config = dict(
    num_hidden_layers=16,
    hidden_size=384,
    num_attention_heads=6,
    num_key_value_heads=6,
    head_dim=64,
    intermediate_size=1536,
    vocab_size=27280,
    hidden_act='gelu',
    norm='layernorm',
    norm_place='pre',
    norm_eps=1e-06,
    positions='rope',
    rope_theta=10000.0,
    rope_fraction=0.5,
    qk_norm=False,
    attn_scale=0.125,
    bias='none',
    tie_word_embeddings=True,
    parallel_block=True,
    init='normal',
    init_std_qkv=0.0267,
    init_std_o=0.0,
    init_std_up=0.0267,
    init_std_down=0.0,
    optimizer='cautious_adamw',
    learning_rate=0.000659,
    beta1=0.95,
    beta2=0.95,
    weight_decay=0.23,
    lr_head=0.00601,
    max_grad_norm=2.0,
    warmup_steps=283,
    schedule='cos',
    final_lr_fraction=0.0,
    batch_tokens=65536,
    max_seq_len=1024,
    doc_mask=True,
    train_tokens=474000000,
    max_steps=7233,
    dataset='wikipedia_en',
)
MLP neurons of a small language model. Each row is named by its layer, matrix (up: input weights; down: output weights) and neuron, and shows model dimensions 16-271. Each number is 500 + 40 x the weight over its row's rms, rounded and kept within 0 to 999. Numbers have three digits each.
Before each neuron's rows, "fires after" lists the tokens most often just before its 100 highest values on Wikipedia text that the model never trained on.

fires after: "on ", "'", "-", "–", "a ", "the "
L11.up779:515421499378499456546495413508497550604492524440487408498472458465475587497474529518577533538521545491445512526494529483509485492455556562430501487424522497480513465489487488513523508497491472547556553492568558525538517558540497471529499565447509418512518445446472531401526490552490497495503493520508497510480522497515492526457599500478468535405504517575422429521483501506506519590520489498473523504511457489500535502542516551462520505586496499450541534517539462519547499549451553390519553508500476559561453472503436537513408566438583538480521447558366509495518541567431499465484514503464504525493402444500522509463467498465469498510468515496439520496533473369553579473461449476513506521568497508528485524539433464465474474480566489527470515475525511474435477489571476
L11.down779:443450531508498518477418415509539490454491507567575492426492531561455469535517491440551499460538581483494539462494495444517527492512499532520467500499511434449461495568496428511483495488415517490541455505494500551488575536490456531419572487540512487574479483525506524530509531555483516511516493545547514473518520537491545522437508494470462479538437471428462505538497547479552493544519468516541536529493476439536491566538508539471473512452512389450472517509493536478528528481496528508500531434436508498566531467560568466496477496503527466563491462563566462434509512508460504504542499469505492457470540496525583516512512472503508656510563555500423473583502550468499493481543493470509498491465493503499431460516550478545480469560470577394510495487559481498440406498514432

fires after: "4", "2", "3", "5", "15"
L3.up457:464478555530481556484502539520530526476512412436476542555503543481466524504495509508532430485489506507520551495470483516462486594484529458467490421495517526459522516468426450566466540546534468518517472476490429558552529470451474544488584507474442548550539511490534499554501446543502432540521533399507600453562491469496437476518378556554485437495498450465546511498427545437440475458480505459475501514478433535477486459466541522425527493521435495496483470535552462555493536550537459476473503566464550496490577581498509492469477528549483530469509567468449465417474458501523464443475434499458472532550472609488524533499474516451561468472505498498537460454548511541469495466510502469488492428490367448484470560582448481498491600570521539557559532465537537499500512487511533
L3.down457:472482500491475485515472462528505573475542422506491508487536472475470549506476516487534485512508489567566555531495484503471477525434544509505513490486525564499514541500469445594474533436529506525517427423455470556514478516464475508494597486467415549466514487492557538520489446524543494505464500449525538479597523467539510492482370466559493509459494513495513459502431546489487465466474499449383523495457490550452514458511513551467495423526488524534484487515437472523462608537521473536446510590531561540503553566462507502462496533548524507476525544507488544468506458570482552455453418508491525531559467602518462442529491545473582467549525523540501504524546491501509480459521538444488460514502460465556473540595473420475449475560592511539494464531536515516563500513555504

fires after: "–", "January ", "to ", "World ", "-"
L11.up580:444453519562446450552416528538527509528526511474476442492478498561496496428479420453480515480533445449456532573480454504470520487426557485417444403445473479493511542493540474534415487486497435519437507458485531512458503474485494495492538501458395506448462503533499555437467491480501427482478521536520549454508526479576497471446467486510543526464513512478486435494537489505531478481566427538500435415507507508488468528555525568499581488551481509436526489477489491457529587460513515512472497476498515499487449454548489544530541495499515510442519478606452488451492473546474541452509473552556479545591541508533518539570487493503469471530476504516462492451436489511532544546487532516508461532515550472485475483597459497385538511461521481523504454504462541507473476474551568
L11.down580:502506502562525486551457542458510540497459461505486485525560513496477476439429506440455544507439548507500493515424439467520496513514492510563576486545542485458489487493449488443535509500482461509467510561521479489481528522498531588544542553477489466448536561502516494478481517561475483494512451505557465489410513416463465481532575537480532500484549464531438443595465585497503525490479493535541453493497492419544541504548501448512570540453524436481493556488506527545461491505507553518543398474496457507485561527587537547538554522492543466603534555509507466496558508495478428490537479612496492497521580472482498534499487476527450543487526466492511480435543496474430493454453469539586521498489498518460512527477486491438514493528475472441444435505470480471529517536598434

fires after: "a ", "the ", "is ", "=", "in ", ", "
L11.up317:549540508535514522502539495465426541525516484493488491565467506503457555519504517486536459480484391480430484511513526490539550453490525462446495436504482507560484520500538470518516482515504455470499572479565499507511470531494481526515564489531485460496561429488501555471466562504549456520485525607545531455498499528497504463440534516498528529534567525520447461468519446454534505467537463550481583501483395521476490578509569525510587509517521476410468426488494447475486494448460448520531510555491512531535530458440539435467477506501542531465473517476512507510560486520486536424419556353494448549525494497459457537533520488520418416527537525410492451540504531454492527457475517554512443486537494567525415527474442591487504514570519493523476566545498561515460507595516457
L11.down317:491508502496534587481518437487508542507435446445479487529566494585545454459458467423493434519501632481548438490518535517544504410503549509467549534505403563544529440512439502493550502568521478492520523516512554504504504536404534519518423488455480532511543520482502468478456486501470573472465472521475510499560411497465457517519424443465481459524565528491563557446457548509407540523446451495480477525546527523558511508507447471495461504587500475546517537489506529502482526455521609500466502531510485502548470460502524497422523508517451473581393510590494486446489471454501485433507506501485516461526517501527497545489469459541510536513450505537498503459528569535542430514521526496508516546494526495521519512605494474469463490525478480466429493487540427544548545467420544

fires after: "the ", ", ", ",", "July ", "(", "The "
L13.up1182:468533468523465449489461517445449578502471497535469466490539504523501500520472483521573489489559495515492504525537517390497480530437533546517511471433400598489512517448526520575503561562515533476571503462437517505543489458502538515557533444506482492589524444492626436461496501565537483592453440539475529514532537512533487517449536459551494472509450403383481508514442555536471481474495540560501542585471543543459474424576526510522514488507541480489573486501542541580522591468503527423485451522538430446479527492509468477490518507565498485451485553500574539489402520457539492499537450525464453577542482481525496452512501458499540436480514468502511447459450470475488505488484469536493469507575534503516481556608519468509514562463462560449569478494519506421537498480530505
L13.down1182:485506506505490404530471414465404509465493526441464423443521539448564549503519569482462521475550494575550485477482467500449457503372533544567510443465438542475510482481495493556556508521515487490520513503500545496464512546519534560501498495486504530457489459436498533493514518523499566441507533520470470452662476559471487432481444499483478488476467492525465493494531517520421483496479535541508543457581509514472484428528524446462516507566531553597579484513488445519493494468518456517441545484462501475497467490525465464497481503524485493448483525483482457533483484539534469452498467487489559490562571474484529482484453540456506495552537462478430496502537492514502469439528431479538571473564454520498518452596480472492519483579464525501511478475492520493527541486532522

fires after: "on ", "On ", "in ", "the ", "15", "in"
L11.up1458:498487560428531443539479487527456530489488532470525440470476535526468557526449506574555522529570474463533472543461554502521513542472495536518513478509497484535502517479417509522527555524455455520546555514577534526557443588502503528500514451533433451488445542478539542454500465567536472503571453542544538487509528500499477490456525482551434471412544482489514545498495453522492511537474505526511497482455479600455414461544425546468502556487499487443521478502478480568510571502529470485439482445441542524449471459482504459480498559470537515518480500535496559434480495586438473453457440528497505507471513476463497576532465479509483513543465523467563490524543521557573477477556543562528489495530464537527566498529488554427492508523486494522504441433491441467500457513442541
L11.down1458:513471463458498400555555458526541536463503507530465460489542541444453506423511510461535472480441523494483495502472488546507535523521561538505441554470512480563468480511505495452473513466492472473509532488489550463505594517467480498535470484516540558469469483493472557541494488557496482465583512463513491531506461460454525538516464534525467534479440505500498467496429403513545483568472478510520514436450441475525464525540486499476555590406543532420498491449443416464532469499557520489473472540533538559439581499449538477524542507476493494529467521512534550395494507485514467416456540567482532474502526468523486519563480508597523491502520512542475560560468466540421496415511443493500540462425462557517492514474469446535517523492524489494481434489560488454503477434543531

fires after: "(", "in ", "In "
L13.up1092:420529491529494560558424472444431503494487450535638447582520539519492470511501463489519507491497434494474446499479501456552527511494512523501516471556447531478532511460500527488564572471482569583534520471444509502525453528504546528543508490505465469503452515422539538467503514532523422514500523491469524488530547507499477518509467416534525509542507515522476445505475516600505514432578471472528451497504558546446408494585568447488442522458530531478467551508463481453526491477521417537505483541486486508436492459526496497479519527513521503445515526525505466415532492484516468483489527514489493546580460545485522533510439518475515531537485608545475491451536534518482557443464492420442486506484479560512439542538530465482499471508415518479487438513554489525512562461537458
L13.down1092:493496467580536512529461539500498505496571471495523501457497540428568513475422459510460494472487383483485424522530518550557503522534566530445458537456513538509502507512487510598557491522493552432548477467491464502487496497469438530459556494487548524489424473527490546492582535419453519472479505473422501452595527498513526465475471529488516466534421512573546470480515469524511495569477497500514491476529584486435505480530476496489526431576458544519508466531534508493493556529527557547539549490510488424514541493504491517481438514438470531498487509517497454525457457489539471509555507474443476596513565518402553521508434552547526498517554445484454484522498454497492543415491445564506543551486512598454495459527437417487522428436525515474525561419533506502572502497439444

fires after: "| ", "."
L13.up914:498537476470552477445479471539441500496478519472543542575513479484475504509447533488498529501458555564453461533498565500512527476523550527566558493493533485434529544501488503490489511497498433472485507491498389552494543585535494569498466489507513531488523523422501438528506530519491523563505447463450558486541521521529516475457526469510467536551577513479530529534467504502522507515515441447486543471477566522465484452489469497527468489489521517547576468563412532449484470486487476584467524503474562534518449514490466402448550463475498572453517492446499477458495475551445502514532476492503513595480476447460427418525513521480507450435556513468481555526441540467477483499514592486497485547467540464595533606542436432442497539428506550502514465575432514486505514426471527
L13.down914:504479506440505503511522533547519437579479492528477433488484479547524487465509484524494572435491498515472533496545442469489511562506462500431483440515503524562577485473496457496472467492484510499460457512500532520470527477428512407496529513451422421504478452502416562403477499484564563448481552574522513522519462551477459513549500524446526440480535513463424471526510464429514545499486474544529512547427531495593494545499502491470533540564484534515518467488571367561442585450437524488462479546530487531538562462520520528514495525566527450476539527585451508432542529501520498508497508513538523453473534520545605536396450467498507542574510554535543495433569511497509472544493470483554495443536526551459506417477471485492533414508471468564517541448546499466485474546556559

fires after: "of ", "one ", "for ", "among "
L11.up1394:501446443480444448583518463480494510495502524483502461458494581426473534453445510556605525507517502508478488460447469545423524473513470546447414461542491517502485595518464478528454504491508523476546478581517493470484525500515452462538544565516457501521532421497488513434475516569476452531494450500459506543510480424482477533490522413567472530412526509562457498440498489504476513426474477484521566509547435559435549497560481526481529533575493493557498496516554522500575462494461483466418509500515489496468494522487518535505507528472549527498470495515520527514544524579540495491466458467379538471492515536526461533529491508502506477542494506450465445509452527543524512506500495530482548490536544549505479484498469485461527456513513433562470535524590448500442478459538479
L11.down1394:523489500428515554501515545482613503537507524545391540494498504474487455508474534503506518451533445587550440521541486521496506552479518461492545496430491443516481440551524394459520465530523501485471500493503521473527466517480422464456537492498463543561543454489498522460452493511465522549571452570437460529600434562534571493513502540513520545493547471499508537526513473544577457420474520457444529510475450544438462482508460508535445590465494593528574435455559479492562437423468489406464501518452457504508547415556466517453490471574481497452479523537562515525520501551540586376516543487478477559468447531496539519524495539512445544517507496474530489528540416446551488479457505478466446443538580459476567500576528451475528529530489511469503482502489539501540493501516503

fires after: "), ", ", ", "\n\n", "the ", "("
L9.up1096:451487451483535492500515498490537544462535467518542489495490544519412584520539515534472489518391490540552445498521530409487512532468532458495509530476481527487470495546416519469475501449486483464564480535483458507529466490484436503560469562490498528421586399496494512457524430529567464514530500539523536505524538552489459486420470483532482528519472519509506506508422517514487556532517485502441471503538447540543519458528540577465533525433492470469532465457500462487516616547492544512464549511454546478603553482492530533524478487489567500497555476483481518468497458511567545443502529371543452541484499531579518534589539508483528472450532554544539475479453519492578443531484491475538472489562580511577488493463477567507489459545551447537536435494552482484500519568503488
L9.down1096:439479472504549455525544500500485524505522558501532558584528454494456490584484495554476522481503521510520433488588554515471550455563487483526573510460492472456534505511625436481523535538525549436530446429487519482474516497531519463488474472409504466477512493542482503551491524561439490547515545567477507535487507454553444502521579507516448505472400470531474467476419499537511482490557505442549490513494496406405492504458487421536483582490479487482513502440438513537499417526458476490523508482554454496549513533470530512539451533352499428490481519486514497479529530482513522524538486477419432470583480560443511530492516430517441533529511514492571460552518463479488494505562565517572515546495526523581472541482497535505488536450525464472548535517475387498518511563509469

fires after: "\n", "the ", "at "
L9.up1132:488472500475519528455509467441475507505484508535501526518474407535502552442515486464536465451483499516513531509504511418478450491489409534459508421526536533479558447508495479574462510456547444568486495513473463538552533468497493499489528536423445515490528545423523502508455526578519481481441506426496497513529481498526546590519468507514512468480547559486502500502472543460542562497486480512514492423463498548532463467534529560482471508512507557566415504525430432542508516487500483437466489495517549539548475502470474511503499507502550525482488526449513599462553497560561505505510476503478580473456475458490483468483496594500511416517586547525477543470563541490508517538560505474518443488604526473517455493425493491452426574474548531485478438555489478530496539589510462
L9.down1132:452500527532498543548471463498492542485462472531482476460533479547510519444516439458578507554502497597542589530395514419481394504433497536402536391450499524503547515499494557598482521521497464562521484510482460459497473501457472502534568448446432455461473521473472507505500452578538484510435539458500499519618558409488499470427461436556546466528522467509498492514490546532427467479499522458431506480501475545567529475521514492449456493507460555545488500560443525532484538562490505504494556548475540568542562511496516499512484531564563469432483587499510506511557488596494533433470489519486534537408452476527555478492468498544484499525477486476475480496513578541500467466466514492518482534532528457502503586528483541510474514505507518467546498547514522554510503491518502

fires after: "| ", "In ", "W "
L9.up1412:502511563598500528508455494439487488552546373482485521510517475438562483503454523478522536528467518591480525458475506431466400537505434455482489498475513546446512541572469584480546595548506431450456516445538460571478460468514387507547492470472526524485559511464565448550541509517509455515522547566496471480506466508574538519492463470509502448513510482502556524461444531428528453496511541490497467510468524434462491475471467482492427535519546489560482504589447524489556531482509500471515496489531500537519457466474434558515518489514448557506587435514521510464526474460429470522510506523491529498451503495444462423536520533430400496465585515576419509505528480504533529491529547532495465508478414515532526549476517490528513516478471430538598541586487527404453531476507480
L9.down1412:530572524443518509530476546576490548490497486462487477511525517519481529443496448426472487430577555437535473532567518478416607446504524557473508474517539504468513461507562497461455400518499506541563454558501529461522493515523532495441584490464433459524468515524444599485509468513494574460469482420523507533526499476511451457538466532481527568493476457459469508462518502548504508522420452437467494526603496514495450517518523453511505562536521435513506514460564493529424521445435545524480435436432484516569526537554552465511452513514554488517440508535511500504493541447503523478478436527422492494547518494592512557474514517572520459533549481478509491457478566525505482507491473501546509512485546522553445427528463522448518440462544527512482494481508534537576502522435473

fires after: "the ", "of ", "The ", ", ", "is "
L9.up326:455462410464459440499528462503532482467488495496508457520470551541441555454543508524502449526471421478511519548506589454467480500504462481555460499444455459426517496497487493486449532435473453584542476480557446532618488484452492511618516526493461566511547436434540495545495480529533533536488517518532500528494461494479514466479475516458457536479531524504415467484501497568540549487504503456503475552510469571473553499487460494463602475565528471449495459447496449509514458583477553518502484497427477479481515511582495486521492518404534543507506566514489478424442500519442568492516480396539493522538531494493483503509463494570407553492486474436535516494509494497494498524479508429494530555549510509484522546497436524545499515504527501538474535523540471449477428493481484
L9.down326:529517491502541499438508560494479557362538543475504466496527528464495489572421495470537532477534486554505471527484497496499478494515526471465492530560495525570427526513504550512474527506645552565517471460519498467474495503434529490451474558596557431513485486513539441459435532511478441532505518531484457401478471527521489508484498494500539503588499461537507522534473531500538468518437462539466568501491567482442517489546548541500420479470432554527501482508522537429529523527519475497515493485569470524595517484410532538476479540529481527504543544465495452472531500561530503483568467505457459548479541562517469436439468542459486414489553424464462542493539546502479474460520466489462513511459559565572481496509478491498484544563453489523563492481517515508546487451527529

fires after: "| ", ", ", "the ", "(", "), ", "- "
L11.up12:510574509514418416528517564513529547468529509493526445552522519517479518554514548475544437412513416504472553505502505500508528529474541512510550534543485540510440508513502539405534490531530492538506520491496497502463434532527522493554532517509411482568529488551530542512450568514522454562546528482527510434550599452494516527458509498505570536478509526398508462446460522544498496505575480453476554465518474495442467501432492524500550539479505434453459445503479516475500495497481442476520405531465521430580574465515525520512430501490533486478476600495426476487478523548432572502486548442504472532449516461524459451575489405521455503530492486505585560440523476450562523483464476475511503556528435550568471506487466571524515524526516487551495460520472512458482471517476490
L11.down12:417512529465498547460450494529540479473474443513475480470496451526549444492436479570523550511497537459539487517490513585523502465514540468508527528444472546535578508450516532531423537445537517561512441560492482497517521552438491522465492481460524485530490436407543493495555459431438499464509422457516492514534466476446486498532501442440424569440540523569473535478531462480457481535508529532360526476447585473557476550562576534525463421543509522491500531484473519449478489537517453563480492580542504497525470472479447512500481527504506507477602485525547494513450442474567552512431451539458496559534429537535471520487480549498588583494471475523461472492482500522514456518481532470538538543567453485509548510567483452426452482477449445501544481549527439516534491484432526

fires after: "| "
L9.up637:461525484454479451570486458513495482547556395426597487437582463444492444463475469516504467448493515526459504492566540517524488453494497486505483543500574551489500515498529515540465500402529439483504504482547470527450479546595426466490495456540531449521498527484505495577464550548527454564512485519448581533503538537494516477447512423528498460497554538448512424468508443529547415563553541484477481512525484491484485508490505530517470477469520536530433510529456559553563489466510522527455520479464538474469480505496522554486493555421450497520514457480492501507509525479497535498443541527412567491484480445527487532512536463456471519492468564542437433504430542541532558407516527577556568471486450506515478538483478564515476493495450458472567481504476468510485552514527466
L9.down637:535584506525473466495466461466547559425514605525573515530486503487531471528512455513534534541529467465514438526477473529504532477546524504422452475501503462443501525524499469491473475557512535543549499443514534501550511547491536521508519540506526536487496466431459547506542462513481499507480550492570448460553504541460399587522507492505546520467432449553501477577537476484508518428482443526491536476504560472487468515496501531533534499533546486502526484457533506496467535486504401500500481424519452477578474521528515459496408462478536471517589481476478438487546468481485508432542433462463494493526525528505529498536451553556593499592487407464568483514478526457519537498440458389492411522483485504466538468518563518483504501515476452501491518498533508475538480479522568

fires after: ", ", ". ", "\"", "; "
L13.up978:558431462464514518553497522432515552523593502532584490536507460483459500467557520540566498508472525467497460529464476483517462499493462462468497557524555488424484456488470471545513476438473396494499463554504447496471517491472474563480507539574380520460508506430510522495485482509525492476575494571549528514533546480591554473479471422573433466498525499509435495496498553406489377516421476454458542475529466470499510539540438491486537484490513575513513500527578466530506519499462504498501466535439474519499488519544605531488501524510486525510494495488493541466525577474452491442533468472512518522485522517536493547446476491509459469523631518517495520468420474495507547471441565491441506547432510525520463446517488551459526493568592481524479511460574484582553478478536524
L13.down978:519487551464493500534533499491492513533417483486392493496455516537512493528447470509523496465454516530470450510474464494472503478486527464482450444478413470568463558529509559491554502489531540561518506486544565514485501522457480537519557527492584510497519441483515508553528482486535497530531481487468479530501464506507506460507496515550481549490457511458549537464486497426594490530506575477400494532416601447457519509405497507510448451546467489472548504489536464494514565493498469524456493538475451485571532410458476466501529514538555493548473474482513521544487446593488491481494423504514504447498472444462573433521489531425454549414461486460472421497501525439452525556521512469496534449509446460426547484505539549553467480508441545529514482568563511557500509505498551

fires after: "at ", "the ", "At ", "War ", "World ", "to "
L11.up1175:482488482487398537487517529471501426510477433574543493454480495552487582500472445459518481579546441529447476523508500429496520543500431464505533426518439455531516546485522490496518470472523491462519557499563560597547462529473389455515555516389423488551523487526535566485527500558452494474443516439496517505497436534565523557508445449508511522524538458506484547551530480479558512460571545511477483553547535489487480484548496475498468496565421621493503505562537485491464578523531478435488470490471560539445518562486489615494524515466560513473558486505440569383486561517427516477484501425466498479500501529517479507457490446493506531541520510410518461473495470466502493529550569501508454534541516518545476510541488468483507463516484513390473521555505571502498466585469486
L11.down1175:535490545462438483457497499526570546576537549455473490462462528519512494424518433444625511587502515477488512471464512470523544506495505478551546464536520502507506493526492476534438505509509501490498492541469533429448498473536521456523526618527467478537475480485520446441530434548448539564500526535529413486498525486460472473520443527507546535462463497500406535468532448499507507457540518585509482500511455450501497432521452448485559540539475591469562503571576509572447469567495560581447569468470491490524536531477515472496500586496510481539473484446454523477516508637518461549569477510506497465536489496472550509430501547445504525558531489487504480482526498483507482504503522483505515464482525520526509543501548472434500480503497517450453469570509556495465551519522485

fires after: ", ", "and ", "to ", "of ", "p", "for "
L11.up329:570523507509484489532476473555524547518431509483542463528529563511450509439475524529485493441481466543516523449490554490504533505422509442557514452502428532469487499516447411527509506537489453477537539496551488465554509486568456491457479588504468469518488478557440529529426511543506503452536509514534505565521479484535488538456481498518528516500537484431433482469461453578522524463502500447500558550475449523436435491546567516457443532592470540458441552510529502512558477476529559442437491457525531550458501623510537525554515496456604418534472530462522447455522495502466534459459484425463529507526543488563506518509444524530447508553518496441468510547490481429447470509504502468469496539531495498497443526532420472451519556510617522416483516512512491528459520439509516
L11.down329:504477486469570475508513473530528471569430520526503502491561487491479510523502509448460496481432504543548499523507453536537436470426427519529541451564493601532537481492504471547447541575538494525487446578473501523502480565504440480501464505508484538522447513486523562504512461503534473517453522540486512507593485438517473541522561473445497454477522507502488495498471537494514428479505564473460445498582520500526487491589476596547477460558556544610471496493456463458403469496447592481520461411471530451551498493442528463511451510557451418551458495470456420532541484556535462482494495481501476444515427510496455512516479521558527495471577474538547516522543487544519504506508463551486563543494520486484489458516461557529484476523547507538528439565552497582398427500536547

fires after: "the ", "; ", "The ", "s ", "is "
L13.up275:534571524514470475489502541480486519503539471513515489486444439532478580511530514480517522527472479483471528446539485446513515493508556448515569519504488486432500572470527558494532460503471551570536489474559471554489509524432454486486536500461532501523436456532488510524568536509542506541480537419525544516471520429527501506408489404549462445493516427465486495461440493441540560443560469510485590530522466497498473490591526480485516521522486517527497497450529516461414567518538495463456415574542492419476449491470468558475501496539541554453498588545526523519466494493475469435504527502527471535573456513484426480533433462424525538518499442533408542555482475485488457505482543538586482569466539499487536497478452443427533524478491503483499516571486458523522548569479516
L13.down275:536491486492495508480508495557531478463497493513484524505526561429539441495467474561532490492571544480416459491519482529470507486555514524500457484509442565486496481507547493473485520547529560484424443528470452541485540471536469553532486594477517473529526487499491485478494482555474475495520452597459456469381491562469475546502518548445488561518483548554477522505499521468545466557511477451631490481482513484492461511357494470502488477458425476480521477553501534551537465488523529531519502468434520559540445499562504513527516520498452484544461421533491521472501529522486500521455443530468493529441493438456481471502527514502450482521475506479533509474535519516517443475557514511480564473497498500468468516400494493471526457572473520534466505509541540522512462471506504

fires after: "of ", "was ", "the ", "as ", "is ", "became "
L11.up503:494482504465518515542412513423535575523460516442524450481478559489492568467471495464496524531471480451479532507478573509423538498484519517501441532473531543497507559519474469504491542461463533537552454452523520521504407513508589571540526531552472495450512559478488458491491483560621477568498528517594549522493484441534509496473470484571465468515558465554494444536365530431471484451456524495553526490444467603422549474408494556539565524535520457514443476502525489549515577641452524519478505535399501538546492455518520544497430458519491524472519489459499541521474530540503462519513503486513454480520504525509413573524467467538486480535444539427470452505480527530466479465512500516531442522488442547518455490499459458500510451520496511525568511538518500446528548484504491
L11.down503:532473517474520476540481467510520483473479516523518591534493573563523443478490486496470487491468500459586485449550396514528495529563522538487424531516488566476479494564460460461483482498527472516488438500496448564550509485508506519538506492559533523465462437475557509492518530519459502518514538498526496514368567463529481464502517452569435499508518480519523522495530444546495501452517485443621559462571445400579470523530466534583470533550467551542528448586445453435592552471461523497483469572414501478542527506522515547487436518485424501493511532495522543483508430569513495518548466479498530480551447480499532561545500523513496497493499480422537503520516506498501472546529506501503497495472535584479523442416492454492476555548524477510532523508556562476546518427506516

fires after: ". ", ", ", "For ", "\n\n", "and "
L11.up64:479503568489425506555567552453508546522543420527459487483484509453534532484505497533582478525511546451565487466498544446477541502476509507414477491540449605472531425501464588530484524520537440490481504535483492516532484494544455451554477534488469476553503479537467462466454502472606429496557444474504519500497548483525517489490497506544468467498517479493487570435515541545585448433492392516521553524464454528547529497472490513510475485505495555463461538448524482535545581513476507452502518519496503480434465470467528537516508519547526574423563528494508561407528503541463540514512538451422495469480504509512510535512549467561464521468552558485508494483450434526547513432531530522505432490502514533514483445519456451456523502496550522539492517526534453498509444551427454
L11.down64:551434475445480463523490519551519523539550513541426500564470473527455497485531506496504512475445494387513547490456500496509497431498487461481430489475510463445507500445500568457511452424511494494458495517495520475531535469531456490528479482540565528483423486534509460517504530463481412552512494515490529468368492553543477497444477514535501591565468487498467523435501563485522487517447516510514512539408507532521488505511468537504545474496502572479509499516538561526578480469456533441556516507439529500465533487545483488482436502517507505477541413507517537504511541523484563518515472514522490474553437503470497489468514493472440477502539537470507507527455462492478582493475566533555475506472556544503432462647529505477536528504476506503590479483568528532573475535555508

fires after: "the ", "that ", "| ", "\n\n", ", ", "The "
L11.up88:484489504506487499593509501485613476442523536546518484530504491614490516458528565456510447421496463537501497574479500460535489508427497464499543522460532513565474485415499526522534557522454476481542542479524497488509482476496469498542561464440457482447494468577549526574446545488514528508471479467446512501547552482471456487505526498465604474483496497500508446515471501503532485517606457551496542521500505527546470469534535500537539539526470552441445485454540517502494465512438490449470468489492528482601479591446477571399469526579521520381514522493439556473516474470438557522450525472541577526454468509498510436564425475569548440590492459487492509481395554480554529509497447530507527527522494503501488525500450508515496537585497538506494407531486533494499477542538495
L11.down88:502551481493468499481426482524497575482485477499504570465486538480478473496456449540507577518517496514542518467437505505472523520463580462542433523491490494511601475514519465508459496476495509533435442554480383441495469532476517528454440526507556455523563500443531482539545452496454528496490478481491527522490470460496547500517485505503426547482517511487479509524462481491449525476409500466534507515493572382559504510477542420458449456486459457482553535469539477480513540517520486541441493506562490529470536468546510544487548462422555495566523456467497509491482485570537493504507482537420486515507543532524527573478546521501504541463482570481523435492503505468487430484527534459513555497524474440577502504545524495403491554438422467563541499528583486455550515477463543

fires after: "3", "4", "2", "t", "T", "8"
L11.up374:484536474531503520452489501500552561513444479519522475465440444478491583464525458558501544522498466525477491565474523486392463486495493525463414480513500420533487513465439455517440441552507479397512488514537541528528536519490547518453553465538502576465489472486528515532510424552496561468549493539426520466518505447519499483469412523545509501509565429457486532483458534470580562447564461543482553583558478486456483457521495551502519507493457569427451483492569459549521557506537523533478487562484469536474520554468578470445515556579470527456498519538547517525517498467480555524501488484526540574475488502495550577577515482537564518528597486490516547526426581541540547457494510467488415532484487465493502500513485480461506488518598555509463457479515484504497453474520532
L11.down374:529574482468493568502515508575396497479413529400507523430508460442457498463511488479502501442513568470570543449527575477530464455511500469473494506514509512479486518486429528524459463465430475576468515522555540458503541458415512473446473479483428579539523496492542534521579525485543567428427477594535439473505538544518471350545506534537539502522498482465452510477482563491473464502481589476487475512587472544476487497459574439515477515544481479572554483444513492519484423499498467539429494535507521468499546468452524481510510497545496493500516448532516488504542478498570456497515514505510472506473544496499484486525532523488545489536527517477498468563578492461525400461566474642528483494517474484481566536531495536465500448483593549512461512510481499538495528487561568

fires after: "2", "L", "gr", "4", "6", "l"
L11.up1362:417501523525505513519472524470469614450484530468407449497461456524494449459501462517498513492541435521486518527406509528505522470557510512526492461483465505488526573506468476562531473514529500491528469562449445485478495468455477516485521491608456537456531489553504532533560434623501489477614566499514464489523512408448482524492492462550503491433548520499577537485468427552577486490502537523487518486457474497484481482493570537514514447494506477498506483513523528460542512446541494553420479537400443519497575578482544459570452534502463495444500566492542504466570569475542516566486433473465480543504482511488481453576423468516565465495521480486446418573414578523548479519509439461461477477486423541494527416428520456486514511472576593480466434512512448511525507497512420
L11.down1362:498530483439469471533546470525511500481478488452540491499506494521491447519486488504476486520545515479554463584533482466469455517537499417502435477509520484474445494526501482546528482487479525614480502508482474498474479518540547544449399468497492522466494487401537476482440473531512454511505542552519540459443469429548527496495474460523561477522613441484510502561501472459463470488458542492433459537582430517546521530477464452460497496476504442540500548486454509501516434485520570499447430472502468514511442500484438486467542517551491499522519476544558501462507424516491497470466453444441565427454513542510487486489595491463532484481492602541537554537507514530533420459479571509515527485547465452530581571449489550402494486547550581588522469543483521520461554500476509

fires after: "| ", "(", ", ", "is ", "also ", "was "
L11.up949:460463513534450498524446530498495469519537523500450497461520524528494480503539489542518492493537418497572458522534524499545522404479483449506531522503497486574514512490452519438554527476463517548465549465485480523506489528493478440445490481485459457462523455514535515545483501523606497497565553521553538408523634496487561491428519498511506474440549577457509561512440427512509480478485507476437484494562503562519526415506508462543501508514430437423500491484507458442501533464502502519514566577474513547479500563489516496481476502562579520402464510531428453534579507580484570454553468444512458507526464521524474462578457505459447512518488472482509532523504467500537538471472465492497486535477514531541498553474458536510466530578519504586500448574462542560475443555513518
L11.down949:494574458516497492453545536480501510487503483487497607468515561495483532454512503499582483503500445502495501515489526519462544515503490513464547471423557536489463527497483490502442490477540495500415464550591466432557587493524505479450467543526481410590501480374484512479461486517463474477476366501518470488552419481504537496423494469522515494521524485556517488515513443466500572526452505453450502507502549441534521510520532452438499497500559413463427484507428546559559448520541498453527509494537500480453593587525497547432512480453512511537486438519550499500462452550502546495447407574450522561501487565537498560444571471468526521494475434483526471455516560581519546513523509499475537511516466470513505538506545464521507433494450436457510496549513475459497464446451510